Weights of a small transformer language model: 3.85M parameters, learned positions.
MLP neurons of a small language model. Each row is named by its layer, matrix (up: input weights) and neuron, and shows model dimensions 48-175. Each number is 128 + 32 x the weight over its row's rms, rounded and kept within 0 to 255. Numbers have three digits each.
A block is one neuron, or neurons of one layer that tend to fire together. After each block is what it responds to, as a language model described it from the Wikipedia text at the highest values.

L3.up75:046089042134146145166088117166135129102116100091166095103168143136104166156134118132104149104124081072123106133143092202129141150139147106044126141157158115115150110134116161119166109072093146147218141156116173138115135101113111142108108137129120153147175208157104109089110132123093126115138113141115127120097081175184101111122117119121113119143154172141180103131110185105159149152154
L3.up78:108122151138214190126114101105103158135115161094118106112109109092104152133159089107093118128180092128186111124123098107128134078178135204105123151145124133076112098092111223150142126093107129134135129130171080200158144157195133153128096149134200146130181157097184116071091141129138141130137074190080153156142086072081133137156155073102108082125141129131119146107134173153155094179125
L3.up109:071081126104111077171132181183121081126123102167084054105211121038095179171135109119103121075137127146128063124141131091178153074114177145163139143112080137134179132074099145125112132144165110130152075128157153116194140121079126179119138104160125113142092118146053145087138108174135132146111140157091185166119098150139141162072148106138138148108107124154125101134148119139158081168166
L3.up128:072096150161099056133063103103111125123089085155099183100155143100176122128120119083186125107090173176102127090151101096164161085104092114146206118069122149075173115080138194179103131184142130074114149184107124121118101149106156185136112159138150132203147139140142061133067160150143119124123110159068202123136138161085165138155130146135117153110102114149138117147107138137147164147164
L3.up174:096170141146174131090182181083117104190062143133132105090155099140129130119106117115101126117109114122114100061152112136121113081106186116132145160152154118039133190064112150165147137111157154144158158117175115141134149111132149139130034119168155104178182175158173120088153163190114070103097139185096134148149060152137113128161147124105137067126150153151165180152132146164125142151144
L3.up217:119055139171137080152141082099096105163122084135116117136203115188116175113056143154154142180160139134157153128125098145099116101175066159136092121155109100100142048087137154107106178122138105138190146082101143124165097107127154101127117137120187120116185179137150115061151090149125100125167141158089127157159076112120070156145142134162098108134097100147120104124124147116143168209155
L3.up220:139121034160156102102171131175120073177080127189151066127129151108128108154156135144081139173151116114114124065114084098188127166093092092146128104104151108128078074149131142092165094081130202168133088131081092160132190134108137175133123178174143152160158131152118125161147097112135114082122118118168139110154130153159163156151128144118130161163108105095083137116100164143128133090176
L3.up294:087112112110160118115153152145079160126141108132099102094142152156179163103142096109114065141073187133139161215178103095172126162112147142126119160155154091154113085038116150119071113131109131098150028184130119108143143169151188134087087106162160100175068152101158082159104107130074135112129146155108147154141108185108115153097146129102039136147111152174171150117168156116152124116145
L3.up311:163119108126100141097131110096148101130161114133127082107126165148059125112127114145134104097145123103147154111153129056129156140122136176140121050145104159113100156074101156103095158114096109144090063114161151137124148055151158128153179115108164146181152125127155168119127093161129128145156189122160103064124070090110135214153119135116098151102159098129143119108106082174212106144139
L3.up321:117091087133147112172146135141088147170107124081102099171116076158146130092087131122113130080116150160128164101121112147154130139074162126176155165101117156135092088074150106099177149078137123085148096131081106109150110165137116110152158157116132138178183171168112173117191097121080111184172148130108136106149108153152164085091082135049103133103082150057132132099141155178083138095186
L3.up389:132144109143157090148177123149104169180096112159128127153152115089153111143054140197113124121128154147135113070209151148162094105126113073163221110148134146106130155138147100112087091076154142171216078149162105095113115134184090124117073102117127128123146089126153199087121125114137117132128171161123112070157101075161137091176162143125150132158103158081175082075123118206085130119159
L3.up586:080100070127128167096106137127102129137170145141090095088083154093133162091088122154121151104120144050106122164129102142177115127097171116131129123110181140122130185201144169066137118140092125148126123079107117079120157107106158151144064136162115100097156133155159094098187105127174137137165081119083159126132064099134096104171147162109102112198134113158136188117118114221127134114070
L3.up588:097213134122145110171126140174078118186103143083139110039126126097129189075170103099129100129152099124212118120123139100178124122139101134144165135127133177167146154093129168166100158110145161135157132113152164119108073074088137167139151136081197093166131167140085158091128100142147139145106177178100158173101008087117131140108135140049136100152130158110158107155066124138131142138126
L3.up616:110132145105086137165141143157163126102095111124085052097127173096170149146102118126136159103130138147191189116077124123131107118190143144145157117171113186155130157064101134150112098187110146107121091083146123162171102110083121141139174155156149096127147107121150129080114068102130104177150110150108174072195130105115117127074153162079129058106100106094151147098119165116109098093168
L3.up666:073161128154108121136157114113200048134125143109090110118102148082075170096090098149089100142082140159117088116182098144129147139131158176147099144100144158095111125085123156161113147077169163122204096057120150149029090140141126158146113151114136076125176152123117155190119106133107164137098181102130150208101139142120152126094121110185103140130182172097116104187182160134095090133205
L3.up670:126096123105123151171168078146149130161143085138094112109116162097111089180100121118127139075081157195158119124147129086148181125078101148150161124103122146186169136086170134125139174166147122140150126097171134117079110101113148096114195116123200155165115055074130137138138106109119147134133178144104201132174104109149107106150113116097137114097125115057091106151065152098095173137140
Responds to: Word-start fragments, coordinate letters

L4.up600:055113115057093145177158123141144075137159105155120131069170099082150111148133049136133147134083157100142114105137149086118120174172129118126132072123136119167141044129165155160130141147154167124140078163153155117189085118097123088108129168130108147180129098108127143122090142180110113106167073165146134059156110062157061164119136120139161114162087145127111091213140095174149121120126
Responds to: Incomplete word-start fragments

L3.up9:147144114175111095074114200109121130135137098141114094125144109122117151089110131079100113132125186118150163095140107127180076099199072139177135161158163103057130148166166137149155129129140162082125110078069159163089073098154139136112061128146156105125117138080097121092108086113121104149177154175109148128109135143081207120161147086091137126116121098110128146151148141127178103109119
L3.up67:100104116116147148129082108094143100139115133164136105175119101143136132102157134175124073141156103134109160119119158065147145163157074187129162052150153097144106141130101127101119109119123154143090099172137172146154145139113155090194127123184126107186096097045109123145047133118114148125158208061125104120095133165138142154107158135113131133153160119128048117129151177051100140171146
L3.up127:151144182185181098149096113123131096132151137201102086174186156159131112155119117099121134126134144145145154078077143117131167107089114125157115196097093125046167153151138125121112146121151159100141157053140160131147125117094111142157122135079146121153138094125064149179184086119131117157141132094131141121170146164095154167138138069157112112119159092137111165166063163119131140098103
L3.up315:111060132188128134105135152157134068123146103114127119143169110112103083096155159170120126079128153148125160097170119104160058118096097170088192197125067144153119107073145104149102217137184158106098179162115118139137101097160127114164119122092112120177163130123135113115111094170145081122118126091106140134047146066125162152152139154150213141125180137145150129131081127101154114110108
L3.up365:091116116168101171149080114154115094091147126118101068143151092129088059131141112199120068093125092140133206143136125130127137145131040111149149135157117155117127137047122148176077086155137082168149090098160129111088052092144154133174109169162167160129157170041170081119089108112156133160071124161129148093137125112122131127092118123161107158105148097095114116125130183106116101128169
L3.up367:168128165157096139096095081118207118103145106153170053108143122147055149146085084164115098150109158101132156067111149094139125155157114116098181134105124135143200117117094162134105139094126119167129148109149148168141071115096174131120111137114170129165160156076125103192190085092111129143131150103133174158135079118115182129101120133106079116106141119102117151183098128145149127118072
L3.up377:118140158126168083103128145144152157131145129184110107154166125149147097108131124087098130135142083095182070081122102122101168121114148170072122120128117136131108136105120122161142128145078118115200120100132150146105138147034111161157169135169116110130168105062165121147115116083133162092138085108145171161097109144122130152133166159134155129149115077138040137149101140158079072197180
L3.up415:099175162186176143105089144150151133120199139113121153137164187156157093133104121113097073106089154158095124157094130057188160122098126124095092114062170093087141147171153128112088142159192156084128085129144106172130089138083134140150165085092107114172087105104101105099130126116144152162078140180146139072107155098183157086115153121088105182090074072131098161168154107149088092113183
L3.up420:117124129146159143135122135172220142125133066142087161117145223181163113116147116122093115152071188117146079091145158084125124104088070116135166134088146140073102138147076147113151112111136087140056098162153121204118174169102102134131070129151188114098173169132138150130157136159155091107174059090108087075137085162055152141142127122162137084067148062174117155148107080135163140093105
L3.up457:106053189118103120076152166149147125127091093154182067184131140075162084156093170134102123077172135189167080177105132092144162106077109146168163111096128136141114131103088140148138164078124061150132135091138113103079103132149058141133157076124134138151179128119124109158152107162163078168126130110112155141049129098091186135131098156109113148083190092118180070172128121094119074131132
L3.up462:140120135147157195123069096160116078107163093114130174131111117127134112136169151108206062113191200102161055154153156111174171127104095109134148144109095091100170139118143104148123209148087134178151139082160120142123129162116087179114109128103106117079136135126099171121090114144187145198099107100170177151081188106096135133135110126134110107122114141168077116152057109074134105105103
L3.up542:106137052114125128101135104102155129154136076114106042166173105101111125111145121150141177136119124176145151162094121126223117168142105172152173123113068143148109167124122054104132125094137170145126095109130126173150146130138089143192111117093111094065061115153092149133190139121088135146065106070108108181114148165146120134107116168123156136131094132110109084125047123142138103151148
L3.up591:160083174185116115118136119108114128135108168190106170162176126141122109087146140123142084137045112088129082154080112124108131109135082153059151074140118156078181134150146107122142127093118178121149158169157157172119100136102097118161097182177141102207128097105127169089154113169139145119141138109110111148189174145123126159119121159179108145169145079081097169121136057126069194133124
L3.up606:103114193084114151128144090115068125119132116108121082150163147082082138055123136145155075143172111095164179157162129109143125096137095122128106091104133128107109145110097141118121126098145177142176172143148200165096086159077099183150141122161155144135169137094088132129071180146111159207129142183098093137117177122115182075119160100124123164076113175128151098111097127115093070156072
L3.up748:141169197188156118142098129151110099100143145151107171122138171139115049069153130178075133153185101115169159119136203119172088181100159173131134099157107105151155118117112106126121101114165149191063130130052146152128141075152151182082090117140127106152169093130115089115085099121136138192081125114130086078107136098084131078128139139083095132103110148130137115101131127116115112130142
L3.up760:076110129153187088111096090149158134068100111144185058165202168120111109176204144075137114139127175157161149084173113103107129146145063141154138151147109098139133144148113128173195122103124143121122136113146147167139070075106131165113140148038147109109162111139174094098063095124181153211149134107117155119086137119111204124150086125098144139140091151106108140130107128159091097118102
Responds to: Role-introducing "as"

L5.up399:102136096148082115077067129114110138149100118208139118080138104100126131156148104084124156101104167131120134116042130101117113122083097145152132164124123128100162141094127210152149115156082108095127149145150130155136086125147181090171121147113172077083151174143126137140134182113105097106143118083164155059143069083156157145143133157127082201146132141162137098186124061110156100117155
L5.up444:113117134130100132148153140114131120113127106147085126128162191126038143084160083121149112079080140115166078130116154150141159072156145152154155128123113155150137149101109124124159170127131090108177191154140111119107138174103154142077113091115142166127148160093156144079103124097173144189146121118097084110133034133154207108129121082183108120166139126089145110169146173082063142102123
L5.up589:179126114157087115074149116102085114124101133129158100159121135174121155141168178125125114117134148153153200129156126087107135130159121140094103143157095099112148110124088252179084104113165149134098156145155124087117163110092178052138127113082177100160095125091157119100141129136148140129106109123151094077136051172128079047073162118134043162133140192098137148137164089185119108133145
L5.up661:123150091151137146110166145155161080110107124125096112156139087090125107038104108125200160126080165136112131125081184141123101139176082099119108134106185149117103117123142103103136170122081132108143125193145129120059072124190170106141131107169086127149148132180182169072137085123162164118124149072166129119169116089112104141113081164189085119118061111181156122180189136145118172116129
Responds to: Dates and time words

L4.up523:088149084153109098116188122187119125120128095075060168127120179132075111122157109129169109102080081151100166128155091094143103184119108088096112122100133118156170099154068107180104173112110080158145185108155143187125189121156106103093100118173136133156179117152216119104148075090134125125109118104210197164126154113115130165086099114129141141121154133121126150113196173116118121201180
Responds to: Mid-word vowel-led fragments

L3.up18:145118119102108132095109186147145178151127050143114114115147129161147132043114138139094197115138113117159088159105116163131032108139121150105098101130145143168082111098091150149150141161111165135075207155112122109101129114108185108164125206104174115157132119079040137091119128077123190153099131094092131138182140179154079079148121131101112135135142147161096120153206175182133111107155
L3.up36:145113097095159122129157139196115136165168120123159085075100154140140150196124186180134121138108100153096165146125135142064113084173120052187117171080118089117145122123144156154119122132096135178059097083136154175131136131151220190129103137201187122129105135129168033085139141151116158097099102098148115112121129103083100093162159110104060183115078136131153104139147135158067134159157
L3.up70:085172089098097166117141133131144180144120131115128128108144164110141055090155104103184133128195166158144140122128160178136108117123159144140100154123105134116074143103135061144109139088149152080133175143095146106100068143076121130133158175125145135155146185077088151160114074163095140104069112096159140147136155058178153076166100152111139129149193117089117141151134122139115148149112
L3.up93:103157125168104101162190114123119144118107106149143130153180137117124136108160063097155099089144100131114139114172122143139173192117178125138129143080139143122159174098152118132188121126103197105145138120125132151099142108169206136121126136119128175127121165127214154107128145137107105115130150121119232173065080106134120152109066099112137120123103081132159112129153108098163129060078
L3.up105:135067172156112151131140155184069084109111164131112108133153109115096133106183133096187129121156119138109152151097147097190118154138096141102124150123093105130138160156114148116101087158179166189180142115176130147167146120192201125094154081133096159131118151157182132105070119107099113091113172068175119118094111105136120169109114063094137124095144079153136119121079168121133172160170
L3.up226:152141090148141121084190070148127161086154116192175109098187159131098109146082166097154168087147122121121145086104099184142086146145145201151089173101139111110159113159114138163148059103098096146119105131134122063112123159101117116094145174157142150090122187096133144124108189096170096192079152096101150164173143154179062102139165127139090130105131111078162120094128092174095093181110
L3.up235:146123169103132141144082121126107099115116103159132125199123106087124128161125082161169127155175096142114140086164040123128088107145134116156092151137207117088121138048121138127151109165115176123123080092113129154101159093129102150127095110135193114143092172128166121141168135159103179138141191123129162110140079179084145200161097094143164140091085132183113138137124137170101150170103
L3.up252:116103131103092145121153190155086078164153118102123081129107108150064067133136102151133083093159131104185109113153095135196085162134150170144118116150153119120157119098141174142121139135062172117133177206143106099079177171139145136096138084158111158107146143124157119155087070119150144107135134097120130055124170101155143130067113139157100177153126128122181161123064158124062093106147
L3.up257:084171141121141169101111180136063086163114108054132095188114135140120195110142162137160138128125116077121182094099120138166159115089086166169153091144139091022150156133182169136116127103138117096168132098112134194103141113118161093158154146107119123133141135124104126162147132187150154109114110097108141131140083105143096132089098163126099162141165195101139107148158121127126157146101
L3.up401:134096141192168126081117163185050097052114152176097110183090144162062129187129126165166116144104128136161175149107094156182080144138060107109107173147123133145151164146115119120152106138152106152120159203192133166121138128163142110107128160131095109127123161101100104149143154100144094149114175108100142148049100139144094119179162145159085200089138133125183166141132131159066109162127
L3.up443:122145132175092158101131096212143129074115082137142118101116085157146077097143130174195148138118135130151095129151137104186064150140123147111125159114168042120182150173068095125133076134145098136139117149153200125111122136178179178128109104083179099100170161105128182159149149109173133127095112144103107117171092147129164138126156116139145155071159117100136135131117189077064114196139
L3.up514:040137116151118146132131179195114135105184059158129109088151137132105117117110169152146100142108135099141171073117149103204136141111146167076127169122131147167154127100129161157144080107161109138136114137103151069089124167087130155119066189093158154086102075074174123128117154112038096127065171137109173153130102086085118155177126073152078154102153142120107128081059123118139102190111
L3.up594:103147104098152184113151138158155127106104126101126106119204172102180147116152094103095043180099144117131175134138164117141138122172137150146076152118141111099109148102100174171071144117128108162137136146222114136110175071096121057137071120145124130175107151131142122149164132087135119084159147158073165114106138100125116156191190135076105142127106131124131125074131158127123198081086
L3.up599:144096075172133139145154162129125124168108125153099106125168088130174117086111084184134098088103074123196119045170136125207143193191162160159083127115090098134177122083130150114121124067151122162155128137108167172131157070128167140148142118114107170111142163168113164095118104106150172119111064150110108126130118154138131097090180112157102152108167160133142115133158166124106138123169
L3.up694:133169093139132120100110119082170174120137149141117066187121114113107139111142113152120130159130101186037095100102114176106177108150196121169124131171122203198142155107082185147136101133136158129123131110134092157109105157090161134088099125139136091097102164193132113131170131170064143100093143139075175076076136077115118110160153155066176101194111144171119127143142118176129155166160
L3.up746:152116112130165147151114178166107139056146074099133074148081109101120173121174106158175142157128137158168152140090133102157144161120117155133037158151152121119132115105086157118111080119135150102171116102151187109099171157135203112191114041105149152113135108165130147128190115116134140059173170096108186095143072118146118177174094131119125156137138150147092091094183131151097140143133
Responds to: Mid-word suffix fragments

L4.up402:142118159149174154139083103131168120151154106111147079179158144111102122133175115152132119112225161162193114089145143161132140146096140120146136145134098125079093126178105130154171106127160108153217110136180155066093118119080176135140132076104191054109090105106108111136081052079117124056139167152132101037065115128116133123179104118115136196126109110192142137121119061134125097139141
Responds to: Became completion and fragments

L5.up18:134120142176127102185107104101182152125130136134162156099223116213125075125160131126157066099125138140152118116140190151096166088189101051138142108148085074083117098052168127158101172116086148105192150121131107063121051130096165125157113145121130132144159160171073102129165135133125087083158157134153109147077145151121091150114123119146142138125099068117163132192086114143122067151162
L5.up57:157139158122118190150128130110121106087128174060117152154139141089108079113158127099068143135092122099121170175124104197120129118102178127087171123146149078103131071109120094113104173102124115119144139116141167152122086120142167126120130173128141104105173159155148111104145131153138155165120139076157124110154113118182060156164102127144120073180137146145149082123091173103115125098105
L5.up321:151165101131153148133105102127162115110168130119118134106184089160104122140109148107132151137174089152157147109146126130137159093086156171136113142064122098125139115141098138155076163062142139149178104144209099103102122160137101173110146172150109118076089114086145107173193125152156155142100122127115108115116163171157120149137086076169128149124143062129072186179149225093096084153088
L5.up552:171108169140185108121177179110085070100184126146135082144184137100124100150133118138092132144086156128135186061072183138129090086062141031132190120106120097088168164186113153128108100178136111153110128077145104171134088138119141122154097164079143130092139130114141152151150196129147140099115140089141147117090146097086090166130070109143131125120093118135116162185118138149118109178133
Responds to: Abbreviation periods and word continuations

L3.up44:188184175136174130177178142155113135085099119175067106158138123175123142146180130091100193135064132109125087105079127139114149093093164125080117128131106102156087101134082154134124137056176127085202079106106087149094108092157112131141121137144093089167139109131160144115139166116125194164147159134117117189174076071137140097146124088156189116148126134132156112186064096164123146164143
L3.up92:118156136127156166088120110184119143109125098155136140116146175117134103123135180131130104201163106087113134094121166111071078084133171134130153123138137099120167102087136200086112121088140135110126181169118052141137146110089097118124095182166099099162157115083054124084136159157100155111039098133148114122111168113117112126122118141100148163187185102171139122109125144133138117163120
L3.up112:149183018187119098123123141118083088139091078118128108114136123125157089142146073167156162141106071086186130110155168146083140126093161177172125161133147151105103144070109142102135072173096196122199113131142087172100147120138145153149119142125121105118178121149189150182193117128112092193142070115123151141185140117102084077137147098165134081098098157164186123133126105130094091106161
L3.up200:164078127206106120167188112098140148147082150176116194105137137105077145121162139117033127147153151106126137116142140149111072089067140164192142146132112108112120130144186166102106147129133159118157082125096084124154135188149118153140105137170129130189105128079081075089164116081116091129105125165088113115095173135142070089178152150145182088185141149151141132134141130100118157092169
L3.up320:158172146132162094176148142182131155098154171134107183115159112137156109119117180099149152104104149122163096132150129103099122089131152126059129144106124141095112150184123192108104109064155113149118151119204065123085094119156137166185124139210078085171137127099139126091104158098138167081167135129112176110095137119120105088179154087131165109110216123126173163145123087137127111057098
L3.up368:139163173147067186096143153098120117105075149099114166085113115207124128096106166123129153135099164149136179122158110099102141044134117149194189102104159119100127114131133123115099177149136106125155149151053014115113138138126159069169153113120188098147167122125136169094185069097101201094121095157141096120160120102116172116148118158122161153110069139102136111110087095155139168121117
L3.up369:111147168139164115173206158124102130189149199140092146158129141171148085155120187149092149154113168078164102118047136113094111099163198138131098122131108138188142174150143113089100154111126151129090153092077073120148131141153128114132048121129126125150111156091137124099160127016140126130121166109111116224110146120106126109123115114213155094192112096121168112138118123076106144125113
L3.up452:134090133102139134203160091158163100138090134177144124175146139128077163080121129133149113088132188152176120053148114152101123157086167086105086031101097117129150140181130173091135096138171123112136099106173153128114116060140111075156170143144098083143141123121168116117186109116132116045167091136147147113178115066137104138139141126122161119131133133147092070200151115133115127065129
L3.up556:140088107110123154151158159132116119136154142075127137080193113082121112156139128132171136107139209143159155122147133167142144112132153141142060111116044142123124136137153148081067133116155124077187096098115123143102127113095054126182145143146115137182137106182093145104213051126100121110166142163115115138060118104136092101183130124120186114104182105109077091172164078188145122120091
L3.up607:143123115127215088125135078154129150099120139196109131098159115150151111135140185122078075164132140123157130134072135100110132100023141137205110124133149129097167074108130113068161196137173104127150126104088146129160100080118132115068124144103161178141158145052099148163141130127048132078096119137120125154084110122135113075145120046146181188136137141114147179163107122090098162107090
L3.up654:103093121203184103172153128147073183138133119153161103148132151120176189087078149090079180086109107097153127126120136068131155090136131138110163118097151131126162134082131164102151106072111154109111132119128116095136117068175096134136139105115118090166125097092179163148132145213133220181119132137172128117142084108071106108171098058146162151088134146070198185184113129112087132161135
L3.up661:055171149149095156128181143101164128110109195133127139116175115119076130175158107167114107159099119126137127079091124085129168119107102109135121179109069141098137062098110214108127180083133157130173117091136133180117165161090113110111144132123119126164178143137168100133119124136129158085111116137120146147147121158101070080123163131163127085129105122152189135099100151134096204099142
L3.up708:061126113150182146163138152161119141115087097164104121074197089151153117149105164153133166115124091150114138145150133092081084085136092138130155162174109143090143108127158103114130156109136119102126139076067130139110148097113158089162129175175060148117164080066154126041141104118140113174116162145048060150130148124122049094134117118124189098184108155133133161128176115156124169098100
L3.up722:157143172156140119147136159185085130099180156202095142085057121126120128121130192124116174084115113134080124117068148117109155100151150153111077156185171082067121126120117170157094103123154157100228162158122101095080112127128105115121070105144156063093179099134115153142095134147141127140060106144126103174138123084145124120171098132139159142118138173126147140139118141187119116174036
L3.up738:077107142140118186163088115172115109088121127083125147125140141116113121161109170128181106149087153083150119122135192062079145155110158147125167067091121085099090081124089151112135172102104109142168152120120090180178113052132141087122217144104193122096124168125088135142170115125107155068101162134109078114118158104129092188109077138139184093186215082144159146158154104099100182110151
L3.up766:137117099095118144078146119096154132111111133099141162103073123111166121129142140126168175099112078154113151175114149123092126117107152138158126087175165089144083136121070170115148090120121137139115164117115135124150089156182092118154165144141168097141171096141114144151137043119151181115113154137045076128170107157157088116146165147159155109168163157178097111061192101144107164089148
Responds to: Word after acronym or label

L5.up77:150181142142114086126183111145157154050161101075131104143068110121110124101114102105188101121129139112136115152137170114146095124096069178142106129083122106072094154172160125126083113140121136108150105090087114109091093086123180122158111152159139146135103148106122117108131062179136176105176210143148169092158068074060110137140042074164195116185108090111156133098075175132169092103186
L5.up197:169122091153120115115192119103168149083105109040112050078134136152117120076068148086136146078094084181147101110183141104108093135144100117125122114062115141154151106124098157141097151114117085115136203119113103132130154145133105122134057089139198162121178152116241144084157120104076138174131172133137110095162163130128129131191136097091186137170045157109166148189149122175111095168141
L5.up250:117076164121156137128138140093169219114104170090134121101088154176101133183110138186162082153110145122168194122150084102101058105157164156101154136112173144119125122080121124115135128151117115133124087092190150099091099098149106067096119057163126129135114111140153151157147106132089144169137142131131105131090151187066206097124094147142093175148099132111101178204129075128121109114071
L5.up549:081092152104107121170176131137171141138105187121146143149160135130193146176046169145148117133102093132151083100149094181137066107073127212148131121125136110120101114170064161058115167042144165172155147102091142120108154132145154122113089072165134119071124104136115151094124099124113128127129163175137035136172100138142112100158109080132132121146115154150101086226104106166058145115089
Responds to: Mid-word completion pieces

L4.up93:120062143150090125128126133177108116096133068146126127179146144155103122084098138107147057119097113098177099128111156149115119133081162115124091111164142097113149176127163188146106105085130183098153121108166132139123088157130120143140172134106136141143142139169181165107217090124123174099048151118119065126095126129154072163132123093101160160155084187154166140115128128103102186228101
Responds to: Post-acronym word continuations

L5.up45:100163139172150199136126159162085114097131118125101140106126133082090126101102068147153202075118139159144090131094133091104166170086129105111151120108117086100144101159127149102061160146110098110143137084137132117141119104128154071106116108133167131103098162103110080072146101151087169074166095100172125129119086122154135132138136126146132129191128126200112127119084133168136164166097
L5.up323:094099154141130093205186113148117124093111137113145122123113082121156113153100081095152191124130221083124155142114140123131154164166136178155104092151113114142121112126111119122121150121095100151144144122142083153162113108121072106130068133097149104135130149064158122111118101079120134124118084085068124142129131167134170162203219123164167136078061178115137126086045132138083151187092
L5.up383:162160083122125135117148173127099126081109065171098083141094144145116103114139140105178111138114164096121132110121100164162066123166145175105119145076170104134127077106178183107069145140115173171067120123081134140148107113137104087127057103191139147145111149109073143113153125141136177107168142096141077149116123106164150146170202138161146165094088125145089115083149114216128136149141
L5.up473:109149118088138136157151142101153128124086099152116097157149092129141124074080114130184158127108156134100077150161082137166136125122151161161113135146139105181135134094130161195115104104078155173125071132146127137130091230139113106134106114120190184069165211104124169096082103119153110097096157146125155133128141080135146130120161096068123151117148106120114110125189079197144146187123
Responds to: Latitude N marker